MLP neurons of a small language model. Each row is named by its layer, matrix (up: input weights) and neuron, and shows model dimensions 0-95. Each number is 50 + 10 x the weight over its row's rms, rounded and kept within 0 to 99.
After each neuron's rows, "fires on" lists the tokens most often at its 100 highest values on Wikipedia text that the model never trained on.

L3.up168:68 55 64 32 58 40 58 55 46 53 53 58 46 53 59 41 64 43 35 44 59 59 51 50 36 47 69 57 49 52 44 56 50 62 45 54 56 52 54 35 51 48 42 49 64 63 39 56 54 58 46 59 62 52 34 40 58 50 70 65 43 46 44 52 44 55 61 48 46 52 43 59 74 54 39 49 46 39 57 26 38 46 68 24 53 51 51 54 37 67 57 46 50 28 59 48
fires on: " and", " He", " N", " It", " he", ","

L5.up532:24 58 46 60 50 38 45 52 65 49 29 47 50 38 53 61 40 49 48 40 46 43 59 54 52 58 61 42 49 35 65 44 55 58 59 54 40 57 48 50 49 56 50 52 60 52 55 64 44 41 35 70 57 49 46 63 66 44 60 33 52 53 36 56 40 47 44 42 63 55 49 50 40 47 32 49 73 40 46 39 72 42 63 40 50 51 43 52 58 52 52 54 54 24 64 57
fires on: " w", " r", " World", ":"

L6.up66:55 38 47 48 66 51 47 41 57 55 56 78 55 54 45 50 61 60 45 25 60 64 62 38 60 62 63 59 52 55 52 35 56 70 51 57 61 45 63 42 42 51 45 41 75 48 41 64 41 50 48 45 55 30 36 59 71 45 68 59 50 36 51 65 44 42 49 58 62 55 47 63 48 57 49 43 47 49 45 45 34 31 40 44 59 55 52 49 56 52 65 53 35 39 56 41
fires on: " and", " N", " T", "pe", " se"

L2.up455:32 56 53 66 48 55 37 28 51 34 56 51 40 60 56 38 48 43 47 59 58 56 56 34 46 72 67 40 55 45 45 36 44 56 50 39 44 67 48 62 64 65 71 53 52 64 50 43 46 36 48 45 45 39 23 46 43 71 60 60 47 53 47 65 46 53 55 51 40 52 37 67 48 49 53 66 65 67 59 57 52 41 45 49 36 55 80 41 46 42 45 61 51 35 42 62
fires on: "\"", " \"", " Website", " Species", " ft", " Authority"

L5.up191:54 41 38 63 56 43 65 57 62 61 54 62 50 49 46 54 47 50 40 50 38 57 72 32 46 51 52 57 50 44 59 36 44 58 56 59 49 58 44 55 61 52 49 45 53 39 39 36 50 37 62 49 51 65 47 46 61 44 33 47 22 52 50 66 39 62 39 48 38 54 54 39 52 33 47 47 31 55 38 50 40 60 25 43 60 59 72 44 49 27 58 59 31 51 40 41
fires on: ","

L6.up235:46 60 65 71 50 33 50 69 48 54 56 46 51 38 56 36 49 48 50 40 42 57 41 40 41 35 42 49 68 49 43 39 49 29 64 48 39 39 52 35 60 64 42 63 53 50 54 45 29 55 59 51 43 44 46 50 48 27 47 50 61 50 29 62 36 67 52 41 66 54 45 57 42 31 46 55 40 61 29 56 54 50 50 44 58 67 59 59 32 36 72 65 43 46 57 52
fires on: " |", " located"

L5.up361:40 37 56 54 48 53 57 55 51 66 50 38 67 53 48 41 51 50 58 52 40 55 58 36 48 46 54 51 45 63 53 63 55 49 49 58 35 52 58 42 48 38 50 60 40 44 29 52 57 48 73 65 74 43 59 59 51 53 52 47 56 57 63 46 36 54 32 55 63 43 37 42 49 39 41 53 56 51 43 39 49 69 53 51 57 36 42 55 29 57 55 55 59 50 19 56
fires on: " |", " also"

L4.up596:43 42 44 58 57 38 29 48 73 36 58 57 51 51 67 70 51 53 39 41 54 53 53 63 58 51 44 38 37 49 48 55 51 51 39 33 33 66 48 44 60 65 55 46 61 59 31 54 34 51 44 52 39 56 50 40 50 42 51 50 54 55 35 56 57 60 46 37 49 45 62 67 41 57 39 55 70 35 38 40 69 48 48 46 40 65 54 51 67 31 29 45 43 47 58 51
fires on: " an", ":", "ction"

L6.up295:45 46 64 34 44 62 53 36 41 61 53 56 55 60 37 37 39 52 57 52 50 58 57 49 51 56 52 33 55 56 46 29 49 35 57 34 61 55 34 54 46 49 32 46 64 48 54 51 45 42 44 40 47 55 43 62 47 60 51 51 48 25 56 66 49 45 42 26 47 37 51 52 57 45 50 59 45 53 37 48 55 60 47 47 45 36 39 56 37 59 59 40 37 54 57 49
fires on: " $", "-", " '", "′"

L6.up524:50 60 51 62 61 47 51 58 50 41 63 68 45 51 45 57 40 82 48 61 51 46 57 52 34 41 35 51 52 48 38 54 31 50 58 54 52 50 46 53 50 48 60 43 36 54 59 50 41 63 45 51 52 49 35 51 43 44 38 33 55 49 39 43 43 61 64 61 35 49 32 63 54 46 63 32 37 66 60 50 62 51 44 56 44 50 49 58 61 51 45 58 58 45 51 45
fires on: " because", " life", "-", " through", " my", "urity"

L4.up156:40 58 46 53 50 52 59 48 58 41 46 51 41 56 68 36 43 50 56 49 32 46 41 60 53 49 63 67 61 48 54 47 40 49 52 38 55 53 46 53 46 45 43 34 58 55 47 64 46 45 57 50 49 42 64 31 22 73 60 46 53 62 50 57 62 60 50 33 48 55 49 43 51 47 60 43 51 40 59 62 65 47 53 42 49 55 40 39 56 51 47 55 36 32 63 62
fires on: "\"", ")", "ment"

L3.up496:58 53 37 61 42 57 38 49 41 35 56 52 46 42 63 65 41 48 47 62 40 40 58 44 34 56 44 50 61 44 52 37 25 58 37 53 66 52 45 57 42 49 72 43 51 51 49 57 46 48 63 41 49 51 39 38 48 39 32 71 46 51 52 58 56 70 40 50 41 71 68 37 61 42 47 56 49 53 35 42 40 46 29 44 51 59 52 44 56 36 62 47 50 70 32 56
fires on: ","

L5.up521:49 54 69 47 54 45 57 51 59 66 47 61 49 47 77 41 42 44 69 52 43 52 58 55 59 71 62 42 52 53 60 42 62 45 55 32 53 51 56 54 52 56 44 49 57 67 53 56 58 45 38 54 53 61 47 30 61 48 52 35 47 36 51 39 53 59 44 52 55 51 31 59 63 42 43 40 43 43 33 44 54 74 58 25 46 43 48 57 17 43 42 47 47 55 57 44
fires on: " and", " from", " &", "/", " Mount"

L3.up269:58 45 49 46 40 38 46 42 53 52 53 60 53 62 26 52 55 58 38 45 56 51 65 53 64 51 53 46 48 49 49 43 52 27 56 50 66 55 52 60 43 66 53 36 39 54 46 44 51 31 43 68 43 51 47 73 42 28 61 54 44 40 50 70 55 41 39 65 32 62 48 59 68 44 49 49 50 41 52 47 48 60 36 53 51 51 49 48 36 60 54 52 56 55 36 48
fires on: "\"", ".", " Games", " Championships", "ia"

L2.up58:61 42 59 36 53 47 56 35 45 54 52 62 57 43 56 41 57 60 49 76 53 48 44 52 52 40 49 49 45 46 49 33 53 44 54 80 46 60 45 58 28 72 52 23 56 51 42 50 49 60 50 54 46 38 63 53 52 36 53 39 44 43 52 41 57 34 58 42 51 49 49 44 57 52 61 37 40 51 40 55 50 63 59 46 63 38 43 56 62 28 53 50 49 49 58 50
fires on: " which", "{", " species", "-", " that", " spec"

L4.up83:38 66 62 65 50 59 56 64 43 48 53 37 40 54 45 30 60 63 50 42 40 64 75 49 39 49 51 58 69 47 38 51 34 45 45 53 34 28 67 47 50 59 50 59 44 58 41 46 52 56 56 51 47 32 56 58 52 49 50 56 58 60 28 57 52 36 39 51 53 63 43 48 54 56 44 54 50 62 53 55 48 41 36 48 41 68 33 50 42 42 65 37 39 48 48 51
fires on: " |", "f"

L7.up314:59 49 40 33 43 51 62 65 40 46 50 59 43 56 51 43 51 65 61 51 34 52 47 50 59 53 51 59 45 47 44 35 38 39 57 37 52 54 62 38 63 49 50 46 59 46 53 51 67 49 36 53 73 33 53 59 69 55 52 47 49 59 45 42 30 47 51 37 45 43 39 44 60 39 80 53 23 58 36 43 48 56 43 50 44 64 57 40 39 51 67 61 59 46 54 42
fires on: "-", "o", " a", "it", "ch"

L4.up259:62 48 54 45 41 36 59 47 44 49 35 51 48 35 48 47 60 36 59 56 51 61 54 55 51 50 62 60 57 52 43 55 45 32 53 40 43 61 41 64 69 36 46 54 59 45 62 50 60 79 35 59 59 40 42 43 52 42 33 55 38 55 56 33 55 77 54 48 50 58 54 57 62 47 57 41 53 41 37 31 41 36 50 56 48 65 40 42 55 49 54 71 43 42 61 44
fires on: " in", "s", " -", " of", "-"

L4.up181:46 42 54 53 47 62 62 44 54 38 78 66 63 57 57 61 37 53 39 60 50 60 52 53 51 52 43 41 41 44 48 64 52 65 37 51 46 47 54 53 40 47 51 50 50 51 38 60 52 47 44 36 42 32 45 42 39 62 48 49 58 48 23 68 55 57 63 52 58 57 44 67 50 54 40 64 45 30 44 48 53 31 32 60 44 63 48 78 62 32 53 53 41 44 58 46
fires on: ":", "-"

L6.up584:47 61 53 66 48 68 55 58 63 38 67 48 39 63 48 51 64 49 54 56 47 51 62 28 49 44 51 62 73 57 40 43 52 53 70 42 52 41 51 41 29 58 50 61 52 43 49 59 49 56 77 51 33 53 47 42 40 45 32 47 52 79 34 50 66 29 53 46 35 51 36 61 48 55 47 49 46 49 60 45 52 58 47 53 45 59 52 51 75 55 50 55 41 47 47 49
fires on: " al", "j", "v", " adv", "ev", "f"

L3.up410:69 63 65 59 42 65 50 53 45 59 56 59 54 41 36 53 49 46 36 38 38 46 61 40 45 52 62 46 54 44 50 39 53 48 50 56 62 60 29 66 51 33 58 18 45 52 59 57 49 44 56 52 52 35 56 58 23 62 45 54 50 61 49 59 46 46 47 48 32 47 56 39 67 51 49 68 57 46 45 39 51 42 29 51 48 46 39 39 52 73 53 62 53 47 27 52
fires on: ":", ".\"", ".", "\"", "\"."

L3.up127:35 58 63 65 43 49 49 44 31 46 48 57 43 59 60 60 56 68 47 60 46 41 42 57 45 47 44 45 68 32 64 44 42 52 73 46 50 67 37 51 57 43 59 54 42 48 69 51 67 54 59 53 54 57 52 53 62 56 56 56 59 47 64 42 57 47 49 47 49 55 61 38 30 61 43 30 53 49 55 42 58 35 46 55 66 60 57 50 30 50 38 45 43 42 61 49
fires on: " Th", "ish", "lav", "rian", " Russian", " 8"

L6.up551:60 51 53 63 27 35 71 47 50 47 47 52 52 50 65 40 53 52 59 56 32 45 44 47 49 44 40 49 55 37 36 49 58 39 47 51 44 56 62 53 70 51 56 51 52 60 53 54 49 50 28 60 44 42 41 40 40 54 41 44 45 53 70 54 29 43 61 41 46 53 43 46 49 40 60 29 47 35 48 67 52 42 45 39 51 50 62 44 64 48 44 75 51 22 58 38
fires on: " and", " at", " of", " in", " to", " ×"

L7.up208:59 56 43 45 48 55 25 60 54 47 53 43 46 59 34 43 52 74 59 53 40 50 57 43 39 38 64 62 51 63 35 25 23 53 59 51 55 39 35 38 55 62 40 54 44 48 48 50 60 75 56 38 34 48 63 63 49 55 68 46 37 73 44 39 59 63 47 37 51 51 34 67 63 45 48 52 45 53 57 65 38 50 51 36 54 60 50 56 47 50 50 45 34 36 61 41
fires on: "ra", "f", " of", "os"

L4.up475:47 44 46 37 51 49 54 55 45 53 59 50 51 62 60 51 55 61 62 76 46 42 43 41 56 54 47 39 48 50 66 31 37 40 49 52 46 60 51 55 53 52 38 32 67 37 47 54 51 61 44 57 47 63 51 50 52 54 46 57 47 44 61 33 51 68 50 48 46 57 41 67 57 49 56 51 39 58 34 52 53 39 49 36 39 50 33 61 46 50 57 56 47 61 36 30
fires on: "-", "/"

L2.up164:54 58 36 31 42 55 60 41 50 45 66 53 47 42 53 60 62 51 57 60 52 51 48 45 32 46 57 50 63 28 43 48 35 64 34 40 45 58 50 44 56 72 71 51 61 50 43 72 65 58 39 46 51 53 32 42 48 44 50 47 33 56 40 57 43 67 50 63 48 46 59 55 57 58 55 47 47 60 36 51 54 28 32 42 31 46 54 46 47 47 46 70 36 54 35 52
fires on: "-", "\n", " Species", " Website", "\n "

L5.up639:61 60 57 57 54 39 48 60 59 58 61 46 44 51 47 17 38 47 49 21 42 55 54 52 43 49 37 56 53 67 44 59 62 59 59 46 41 23 54 59 44 45 44 33 41 61 48 55 60 49 59 46 60 68 44 66 52 38 57 34 50 54 30 49 52 45 49 39 55 61 54 41 38 40 58 38 55 62 67 54 62 45 43 62 51 57 44 44 64 42 50 48 33 64 57 59
fires on: " |", " 1"

L4.up608:49 47 40 50 52 45 49 56 71 44 52 59 47 49 56 32 41 49 66 51 46 35 67 45 57 48 52 54 70 37 47 56 51 49 81 41 46 50 55 44 64 58 50 43 46 51 41 38 44 37 55 59 39 46 49 31 45 61 44 38 41 55 53 49 42 56 71 56 42 53 34 59 48 50 51 51 46 44 44 50 78 48 53 42 56 53 55 38 53 55 62 47 44 60 54 44
fires on: "\"", " in", "ST", "}", "W"